MLP neurons of a small language model. Each row is named by its layer, matrix (up: input weights) and neuron, and shows model dimensions 0-127. Each number is 128 + 24 x the weight over its row's rms, rounded and kept within 0 to 255. Numbers have three digits each.
A block is one neuron, or neurons of one layer that tend to fire together. Before each block is what it responds to, as a language model described it from the Wikipedia text at the highest values.

Responds to: Words opening set phrases in sports biographies, results tables, and stat headers, such as minor league, NFL career, postseason, and team names like Incheon United.
L2.up112:131107127096111168126138091120094077139131144124166127131142150157118137154131154118143089113132133140132101184134100149153137126128126105127096143116117120131112110121133100120133134118138170153108136121129169121107151121110143165129131140151107149131135130185108123139167149081136149141137133151146165137135164141119141123128155158153089124125119124102144142088137147097173100146087
L2.up135:116086132152088116174188119126119103167081141116101128107103160146105114126131128134142103105106129126114154111086157099149154130092121112104102169137103136109138103124122139134161135050131150146086150121198154132127128125095179145113110149135138107123141137155120116137085103109157165119116147136092165156118108124112153088149141139097115114132143109102114135083153141127131133138162
L2.up243:125120125141096115165132137097129134150147110186162110141141172136099149122165155124154106098106146144124137103102119095169125084117136097115127117126107150108107143083082116166142162129114098189090148113136117124152164164160196139118093117156144127127134116151127106142101120115115122129114082129131162146111101094109132153153132127115137166144147128148145132131131125119137133143133
L2.up253:100127104115104148142141128149108111152118098194100098112110135131094103126161154113132095119123156110122112090099137112146134080111154121110130124127127146102121117102117114184173112159094098158101162124151137137103154138071209138077121110157145153142146122153132149118116101090111114139146135106122141144099119103123152176108133158126102127126186101120137095099107140138140155178148
L2.up427:152133096109081088129140116141064133134184139143157109107109121101160168142130111132141142105095101142101118163118106111123136119145092129114117111146112167133124124090108129099125117121137142134132096084113131128097122093126172106104128123137129151118134162126137135108147108102152106115119082102140171129106112120143153139141143137148103167157094164134129117092146107116123127138169
L2.up433:135110117134106076139169141116101106163155134145165121113134147135120102130078088128134093096114152142095134106113130123131149120110115119093099090095128133125128110107144098120178112118081116165107129093146125120121134138119153145098114091119138115126136124201136110120119118121069143147149139121117130131102126175084183147130144136138124123142119149143120119149097133114110123185138
L2.up494:115146098136095132096160130128137126142187176184112103136151156146111095167110146119135138125120140106099152091109121093116128081160097113130132148143107108103146114141136108146139126131104124128166128118126120124155083146115156124148091121105128187136116126149093163151144121113128141164087106113078130148134122126118108108117139144136143106180175108113144118110124127103177122113139
L2.up565:112118094082128081179130111106139130171152131134135151100106121162106132105065165119129120104125136135104113137127159127157132118112153130096149160120118118128129117136134138151194137138106126113095119090147149120152144119105141177122128164137176133159119144166119129107131122117118154131105114119123153135154121138101156109145144117120072157125170156126119109104150165081164111124121
L2.up635:074092098154108087143178104147105116147142135149104161119135135148083133135172100102119147129165135102121139147181119135132170125137114163084115162117118113134107111103137103126160134154135090124121154080155144135128114133085156109100106150152167115107131109140107131153170109121131148111140105129105094181122117128128123127119144130149095127151136134105140106122121172117179131126163
L2.up684:141146118155103124130140105128111090122143115136105146166166140141115092168149115100169137136142126168099126153120154178184141102155132140154097174124107099110133117130118074134127160159122144102098163082124093118116123154117137131141073127125118138105148157187114109122126129140133126112173110071127133125102108130106115152106140119091112145168162139143134137162087100122113143162138
L2.up770:116107126107059147144169098093154093147137146166126124096144115128102137139171151119125140103102158145092137142094177158079148142095102148104115142096116144108095133123106086145198130122131062148110148125157137102139173106070133105136098144110123095143147113157130129111160102097132180123107137110118100155092148115125104135129141128126130125088152105130119151125124142135146112149154
L2.up800:118110090146057093156184113106107110134138134148155128124128123152098105147110124099116134132127158106086081137112133143130144107148093146091115137140116144119133146083110100160152119157181108116086144109139139105144112161116155101094111171174124122127148139145108186108138130115116175122151116097121185135097092155130159129127141141157109130118118117116122132106130126129148110168168
L2.up803:140126135141122122152141128127100134190121111166123107125142121159068100120109136100202095133128122137082116082118156162115121117092161150094116147134125166143132095083103108122135104104111130142119129130181131121128127089081153096129124111110109105101142135127126100104093109124180173145140118133139136172092150126124168111135147152095125107189186150139114133107105106130123136152146
L2.up884:118085118121084112153134120148087083128138162202124127094128168129133091139133159107136119130113158103095114098092099121149130111098136126096118147125120119118111150129108074162162117071121142128111111140177124126108149142112184149137137163158127124116166155143131108136141116124129112115149115149096122143145103118097165146172140116106092161160131143133117113101130110150148149114146
L2.up900:107146083114102120146131076133124092172142142142100112146115107164128121139123091110096109129130112107142146105155123140125102131159137123105123141132116133104102098090089114166172111134151150157096111086146160120116113116080208129103152154108087133136159142147117112088140118113130134115116144096126158147091168154099136111106141162117112163149123152125147100123103105102169126140154
L2.up965:093140135142073119162139143154107113139133157162117154136142140144092102114101152131137087120132151154114131136132118115145121111133136109122094104138106124126144114077081099149166119137120143133084137083199096105159063103143154146105102126124158107133190143161133115084156106155118172126146140117103154113094115123072132109128141154088132127172156144127120120097118131135084137146122

Responds to: Tokens in list-like or parenthetical text: word starts after an open parenthesis (L in "LB", "Limited"), closing parentheses, "season" after years, and score dashes.
L6.up71:070162115146078111170149108109142076152142154117108136081107153132128136111132155140119108178178157158151161158122109120109098097114117108153114150145119129126129112120113094152125149129180114147145147140121107104069128110148115151116116097154125146128138106154126111134148131115142117151123127180179164172125129176085132117145145167173125130119166122129163144149134138082140129108111
L6.up83:147085111140145153132137156157082123106118117138154142113123110124087110115120173101116154095132147143121133120110115117097123126133128062122106186147118135156138151097133105116166146075086140140143095134130172134126115147110183118123141119106072113178119148130166119139127054099116152148121119157148113138141089172119124136117138201122119087133122140120137142090111167116129156139112
L6.up265:124122090120107132119126133170089112130108159164107123121129161147124131130076133120083107117114088087098135152092101158131133123128093090146176114148095147112130137125139131133135121114106088160155139138104099130081137121118139130106152074174128113121104154104134141169129148122136141141101113159150133157100103102134142123091140140123087156092103085131106149115148137120187107138109
L6.up697:120151108084128136168124082094156136150118146115155119120156122147138116144116108114136132121131076152113125158079104114107115119131115108151110139104114105123106154115100112139140132144147135153122122090144139152083121124138153143131135137113135153110102148129177131105168148110141154137124086105105151105150157142154135127163144170164089131073163105147150133118108140081118095130100

Responds to: Tokens naming sports competitions or events, often inside athletics results tables, such as European (Championships), Olympic, shot put, 4 × 400, sprint, skiing; a few scattered unrelated words also appear.
L2.up151:118101114115081132107172121119111136167128163186145150120111119123104158141138125153133131085121126142103105128103133127105133148196161078096077131117117114165150126147097126125181064159133084100104132128138126162146114133099139146114171151101123106137135130171140134158116141122115109171146099143121156144133094096096115129097145131148116111139111105105143117134112137107140144171135
L2.up153:138139134149077128149124116142132077167137149133124136114156132132092085124198083163150116126150110192119132111147118184145151075170101107120111112134112119119114127090120109148130096111160123123095143106120114112099119141142175112103128111153135146125097139212147101128115123084136148157121085112083152123109135130111142156103140125132140109153146148109124155102111149109175126130136
L2.up207:137156101129112135186118141122142157161153151114125119138103077088103129131127118144127137132126101155114136112146135122083080135184124117146142141084120098121084145144137130134145102107142079127127155149113158140138116139117114140122122109126131107144112123128109064109126121122117107106074137111145104133121163108137099135175143104137119149197113083152131085134145131129114110077096
L2.up263:080125106114112097122148106125157149149121142186131118093102122091123127142114089111128132133156105159138153135124113137152132085162101123136124096138105105145137154096085122107113103133148094122132116098141119116125127124122154150106114090142129149148091147141138100159093154126153137105118116138164168162118096093139116146130137113103154131156138134169117115099123139107150145112085
L2.up302:094123099133137162151142122099107107154092153186142127121163142146125127149119134112169091132099178169128127140124168172126105143142150172129109150178103123125133138078084091107142128112171103103124156141148147115086158136099151147149150124131099122138132129151126143060126158090107133119133127128130129169097151141140159112098140165102125146154135100129136120140128126084152106132105
L2.up319:136135134113096104150147119123091120177163124111142153114143073123112139129093129163152120094141081150122142176099118140120136100220110158141103104135119153146097117148073125155160101120133111097108112118125156144122131114112127143115119127110148099146120144187125100126156145125120109090149112138154109159112106102119105151140145146184119147185148121130099125131136119118169131163116
L2.up377:129153138105069147154117124091132091113136122146142124091140121095083146168131081152115123134147125154099095161136120153138135112166146146141140114136106152103152150107076153142158153128103080113110150104128136117105163127097180103108125075106128147118143121139138104113099133115106157099142149150126151152132121133126103125148140094106142136143121148128133116139116125101139117139095
L2.up394:123139084137126163122124114112153129154100121094143138089101150090056149187141099150119145081115138169095111156163125107102140144156097128139115122119123127109109113115097137146104126114124104154176131077180123114150139136103133130138109101136125113126076087149127099073137124117083093104123126110123107155139157122123129182107148090157149135127109141104117123131111153123133086113103
L2.up398:120073122111080139146150112127101090170107116140150121155121130160108140102156098109134127123147088168110154157133126169101118089172135155123118142149125121130128132104078116098112099142166083120112147148119153115130161127117152119096141112129115101137130158138142106121084109155122153107148116103114141142137163096120128080156152132148176116173153118143134139140109105128115099145086
L2.up443:087123123136110137175142140151102117183113133153144144117114127141088125154144098123164068108146122146075110166139133161116136102159128124151115141155121156122137159087086125133154155142110120137136132124138153114127137162102148135135098126147137094126151122144110104074134140098093136126130094122093147172097139153113138124117151138106134088148167147127146128112149126136136113136078
L2.up562:100135088108143158131126119144161109153123161135142134122100106108080135133163075097121115109142084174132153132139116176137174103167122142129108094134123157148137143117095144142120122140154081136110157123099134112146147126094149120123106122102122119180118123167155097127141113102070129091129111097113159130098146113132126128140148138138112147179146145125146109153121142100131138136111
L2.up577:128148104135113132109131084096130115150138127126181139124112121112114140155168080102133156137102075146140148150144129139115146139161116147127131093091102120172085131101072131138106122133111113131120147132138158120149112119065153135139122117134132125146135127158153129084110139150124146091123114141100164135136109103117126153113145105167111155147131127148122140138108148139184118131069
L2.up828:142074142155139120152151109144135078126138126115156165055118138130101134162174070152141126115129151177077162146142157151143146178193133115116121146112113132135139103094093095121147161110120115122131133094140137099176131131099168127119143153167142122144153159111164127097114151110088159104165084131148139183134147171119136109153145113144087141147126151137134136146098121057142119119134
L2.up940:141137142095101161157126087133144126131119108138126052126142120133076095141133082141136134118158104141102116162164143154134157151137144140110124120125105159119147158101115129120175133150139076108110148126098119143125126142091148105118118116111117106151092154165113089084114149121084131140093127141091167137145118104072109141100129143118095170148126137128125120126142094139171110115125
L2.up964:166115112094100133152122114109130143169084154185154090155141136128091124163127082160165159090126097114108152133102133124172111135168132114133085127156122109086150155117136156153176125135131145135132124103173112146134120177131157151084120156101150128150127131158168097146127131109108144130155143088129149140094126098091098116090144164126101086133164071153129141149108111111135117146137
L2.up979:133120146124097134145189135159084121158139120148134101115123122111120134132140133164133090086139093161111101178118133142106115118197098112137113101126109162120138164112098136118126100140161094164114128142105137123095095113105111150142137087096086120159116134153152144145137128084072112089113100130136128156148131110130126141125141119173096123122140115135123112136103111098140111107079

Responds to: Tokens in sports articles, especially table separators and semicolons in score or appearance lists, "for" after played, and competition names like World.
L4.up762:124125139163055135151163093140088066166113116154158108132141172120095135141145120115152133134140132124117141127117091154142126142157100140133117123122114161094112141091104076137162144150132099162102157112113131104126144142115170116091100133136136113100119126176093106104118146120114147174134100172130178167107135137108140154122135151119155136131137165139121138160118140096133093155122

Responds to: Word-final plural or inflectional endings split from their stem, mostly -s or -es, as in dishes, tools, pickups, concerts, churches.
L6.up61:140125111125110104160123096109124177116135113156128117110093104184114128170103130143110145127149147131071142107126138117139121147130114157135093149173127108105119113142132152141150104137109147138128114130138114148135112137128187148160158101134126127134154116094135104127134149111106167193121111112123134122111135102106158101121135137096155150115098099140172113152125112106151153120103
L6.up349:113123125132167104139117153103087136091134133161124169181098141149087125111139147138142097152122174132131134112115111130081167085101145084135120135118130120121143115142120146126099097148174140138070130133162127155108147112140190120145120154127161132134142101142176153076135140107140161152107120163161117106108095119115153126137138140110182162091133119146091157121104125110145154087131
L6.up733:125095125136101133140121101149148156040120152137095126140128111147131139146115128131160155128136155113101137103121119140101125138116174162117100092165136115163180128129132170136138121166158130154072154134126129153121129096125148152096162176097113116166145101101107122126123119098138150128119133124153122115120107131147148136152145141162141109097133119117084118106118083094118127122138
L6.up763:123096099140160135132170143152151171093115153144102128123110098158131114136124106125118155097127152111137116102132144139093131127101125122123145129134125112147188133160117173107151100176136136137135151150135149141153106096122152135161162143105131158189121090113143117117155104093146195134138173116142151132115107142137100132153132141108155122117160100121130135105137105130094123098101

Responds to: Early word pieces of multi-token proper names, mostly South Asian places and people, e.g. Ut-tar-akhand, Mir-aj, Bh-uba-neswar, Sh-uv-alov.
L2.up10:136150128140179109135130123107100121088103196126166176104142115128158123157132082125155143156142117127165140077160116160139138101140108126130168161178123126115154131105117134158118153137147106121106102114153121122147141130131157134136111179122132133150104113149104165118160142142097114149130134128141142147081150178174130163121145135118139146101134085141086096129184113140097126141134
L2.up74:122162141141149071132132088095156119080133172129134116150146119109144110161108112097133145114106119161123099153146126117117151121132146157136126126155123086118152118113134160150116163135115140125134109134107109128091146193124109143114146091133122097142074137130158157101173115114096106167148131177149135163139125156130130145147150108163113138133134087114127097166142111112116121103093
L2.up110:113147115147149137089134097145135147131119177122145103135144118117136114127134127103141134097105106141127089117133164082116100136181144157101122082163113068130114097106133158147159145143155109134129131103098093144094126148142167122128109130098120123186118136139155153070161149118140135173122159126099118172105088156143129083169142152151128137110118115127101081142137143099131138109114
L2.up213:113182113167158137089142165137108115106154160148133121133092126123143097086119094117141131154131151125094127109138118167131127108155120165132107150176125119150130120123082136146153165108153094132108101116105134124122106102128124084130132136127133109109135128120120152130151162132102117183149123092120114163138150138149129109135144105098109153165148141162059083155161131138095142137136
L2.up307:102163103154154121127125152135145152076158166099129114135166114150149080129142126104200144125131114118115139109146150148111065108130133136095163148161125083145142145117076154163116113112101141146138126104122098124111144134119121155165131136123130128114113130129099145112167124114121115162144138133090127137104175126163130156158148084103126137165140110157124094137173120099138094136122
L2.up308:109200079143176162111144087107153129073097158115132100101171122117152076128153104140157143126091090097109120078138139126115075143126173159087153121141110101169121106099113131122147124119115093095137144082146134132128126184111174112149130136115130104122089139122087138092126116135112142157137116173092122151115161138142119131142143120133121169116146116136095102160143113130102121150128
L2.up344:159149121134119151167122129110132168092130142140151122101128105120146115082098113115120116140137132120126130182133103143101063102127113164119093146136118076156105099100127098154162123150144121157083114125118089131129123113148114189155156125145112153143094123166141102105178131116120100166149139153126133107104170125122125140123146132170137107180159117144147089120118115121122123108110
L2.up371:144139114120133150109124155110128138161132153157162126177128140127126107113148124123148098146116107123151109089159142094121152096129111114117131166127109084148078087105103081147167096117104094163128077129103102146112143093109171138159082142123105134159122126144137129153124111128106139100112101111132153127153084083142092128140138130133106128142133142140086098119124127162114125167103
L2.up421:138149094162147129107158109169089128114127159126151120113121123058152097096142114119121160075139125127112153114156174121109142114159136143119110176097126136147126107105109104137172109183112137092144134124135110114116135149104135147147111147139128136136129127162079137134156162129124110147162106135118120150049159133130128125110152088108171106136141102124141057137137125134112109148101
L2.up437:119176090127160126106124109146141163132126199120150131128173099118123140126137111109182146114109099108097150077144122102150082134178117124114151097160114071143141135143116161164131101113121126127113125121144145129118136109113159121125160123149046122166091106155108109093126114107078123136125138127128166163105146155112133129161149136117116126126139137129115069173153128110137109100112
L2.up449:100146102154146099157112112148105148085167175137100097127117116082144115110115067104188149121121111121133136079151106138106115121154135137118138135167120127139125142115148107159150106157113145135139100095109113124114132115116148103149143149132152152139085138125135146087175133128111126152132144093145137162105135142117117149159141110118133081106140111118118052202109109143097121087126
L2.up500:133167100165155144141135107123129164130105166141126102168094126124094088131126081129196155110102122113104166112082124090089104091087119124111115118184126112098125120096074107134172136106157103128090118138104126118133138120139121155167114119092086126132106097159130128144132099167144109128102156104130138142133127139169111073116150128132157166117175129158125089151168085148101126086120
L2.up582:091143120140151174118112119142072141141124143131148128146157121147128121115128065094153135100096124123097141096116128152117082124100124157122100107151133137156094126101098107158158142097145089105133131131109121111140112150128129134158094148132102173138119113113110116033121114108106129178141102160118120119142098113150126143081161117154155149144181123142130074142154118106136130100123
L2.up631:134145085157140122138163151122137145122104157142141160084173117129140131134123087147142115086133085132154127090129144126143117127152110126131119120114125096176126131118105113139134135146144100158115135087132130105130144119154122119115146161128105124128089108103105148118173140125155119129114103138120163088148141167152154107132149142173140136079142093131123072097138098116154113120145
L2.up637:141159136126134145148145126135132132162121159124126102135134118081100107085165158081149144132130098142111139118166168098153166151112110105157126160100117143154113108116088110124170087125139126138147099144118144127162123099151091160194116128122129104151116085181175102061123126124097160111161130120138132126148122072134097145118146132149141117156135135134106097132131139133117153137099
L2.up841:124174083151149123149168165107119142067138187125133106134143123141164070123150072109135153089170125140110110115139145137126121098146132125102158110144121136151157146139151116178116147176151133125161108108117109123115130170119130117108131164117101110166110127138130119087131117120096141145137141127111155145099172162110116151161151072146143150099143085149109104150173157119101114162125

Responds to: Fires on the apostrophe after Men/Women in sports event and team names, e.g. Women's World Cup, Men's Featherweight. Weaker on other possessive apostrophes and on sports-context tokens like hockey, player, European.
L4.up489:170133123109148132116122106121119142144135131122112157144136123095145136173131112132133115148144098119081136142169134146121118135142086121119116076134108141095124122144124154133121130139109129133102133118145146119119141101093214127117131083141159141134102153170135102112118172140082115135127106101190098158114141115149141146154144127137126176131125087152112100119145156133117156163127

Responds to: Nouns ending a set noun phrase after their modifier, e.g. weather station, digestive system, 64-bit architecture; also mid-word fragments like periph-eral.
L2.up20:099109133160133136106168123117146154096132145150074078128114126088122122151096114164130134128161120089111148095140125096131121125166119113106108084123128118079124146164133179120126135121113116128089142139106123163149127161123134162132112168136106139149111128185125119136124152120111151158180203118155162102115154105144153113111142119153114142082143118114118109136138136139134128119098
L2.up71:140087144101148145117169095115144145140129117204102129137109103130113145123107136145094097117131106115162104073095119100104144101090121142107137141181121114108100112166129092137166087127096147126152130142137120152132117179131155153132174142157120154158140111138135153132117134152098155127129147106125109125117129100135133102142138099108139113100137100145115079134151107138139127105184
L2.up82:135125101091130079095150107150102150112137109158111100128102071148137126132134146097121124124160088114134131128104113104140134175116101137137138114124123107115149096131111183124161117115123139121119127131141114157146106113159125176125188150124127151154171168154182115160101152148122139149141144120126166089077154098105157096115139094143157117122132113147092094125125086157104139102134
L2.up220:161090141091151142110144131108117131133139143201157151110167095103110119124164120089122074085165133136126137151108124116149126093124143098107117125138097090127127126141070124107150106132108121112139105117115146164100124146158101132114140130129127157148106102175137101129081110132104132107114081122087138107102097132119125121116140161140133122139105135123110089164109127092136108101170
L2.up222:151164108120140127122193140117152130119101121107061109160145084129122111156099142150117112103133128143098120116168137116126147164132141099112153127109112088132131124105063122109176135117126112138133113091134143130160142175117098139175099136132162147147096111113120106129160087139099151125131107131112135134187085113101118107145146109109096091106117123164151115150126154119139151136151
L2.up276:121126118063098092111161106147152146119133080171134124151122111148149110108090138133144162169137116159128117168127122104116120114091118154118150145181109115112125119122121139090137084156105130149122104143136108175118087169145159126118147122121096159170119139140202127171080134153132125148136139122118130143083135073135151089117142114125157127116099142126136089110099110126116126138118
L2.up301:139129160090097112147163065075129137116147137118105085142126109151096122141126142199126143148136121141140114167125130104106095156152134108109130107135113092132167135139109183088116100158118081118115112122120094155171109148152157127113111159132145145178147082159141108115088157156085151109092131105140140084130140098175152108122134123149087155102111121146102102156099109112119133137098
L2.up324:129107148110122125116138112170138139097086134155125094156132103163109142149085144152153122139139118161110123130164133112132114122122155143131123112118109143088102133150138142103151103173080146130122161139111092149129124146122175126137151105128130112124141140173134128134131134110061135140068164126161147145161112113083126132150129123135112126133106111132123089118169085147194147099156
L2.up551:137153128083135137105152122148135137107113111156136076150145136121096127106077146182121118097133075128130087105104102104091116134131125125133104098143126104141105169180107135131135089117079151115129136139091110162087099125142113123144145134149096108168140140161131139142129147117090156134129134073139130136111104134138146130095147141172110118095099135122158128170140100130107112126137
L2.up609:107139119143123152129149146144116156108132105163086081117134109110134137157066120150111093114155090121111133131133160135094105105150134134134132109131116094136127102170124130117155088158107101134138155157104095157137096142116157154137120143115135092117127123151122098101112150107138182152156181112122144124157173121136124114144134119139119135118180100145133103135091114105121121133120
L2.up668:132141120122112126094135097119136116146101168112131131150142063120081144116066099152110145126119125111105116098114100123120121118161115138113132110112122133132103164183140163106131092152114099118113113133113105136147095156133113144182166110145104114155159125169137086152101128155093172128151088101128114127114173107137141117128144107103076133141089151116105109140133141125129128122139
L2.up824:130102150082126117077189094104101126075167108182122124150167150147113140129122119175150160110153115119159140142090153117157106069119124113105101145134108126117154154135143143130126144129107140159144095152090108137116142100134140147093158074115097150143138116153100176144116120116122147124169134090135128117165118086129147133112138153120122116098147154137140112115150109120148106152141
L2.up859:126120102114145138112140131147157136113113101134124151108126074135108139141079141145132102154115099125110128134161097118123085127126132129088104127151119092154120129151180166095119127128121144126091145142117139171147114164136137121184145098134086115151090128150134107148129138140088136151101160135130142122105147062105154130138140119109110095126111128133120073126100140114142095137106
L2.up886:137106103132144110113170087112147141093119085146083072154139094146128129138104109168168128148100106126151110150105112108140150115122149120158118131166108060112129112137132156101146109103134107138115139136126104160123072147125121151137137109130098138163146094134140090130114165126127146109135134130115125122127137093123150133113136088138093148115148101111127089166103129107146141097138
L2.up898:131122145077128152117140092111125157112093144204093124144112123102143129102122142140167138118115116170169133091085133106099147111101165167129120140144116114130135097138117170153154101111092109107124094164120135144165144117153141139150163130109131164128126119143149118114098134151124160168135153135136078129124186134107109124171143138135133132132110082128098100160129114120131135142110
L2.up960:132114092089130106106137108146108169122118105197130132105110107112115139104119163113144111140131080130145145154098100105143121115130129134132109109108112066128116137087072104107149084180150147172131100144142117137164086109132136146085152127091142165163086128126107108156096165135111142148129132147138168122108131120101101146118145141080134124136153139143151118177124117126120120126165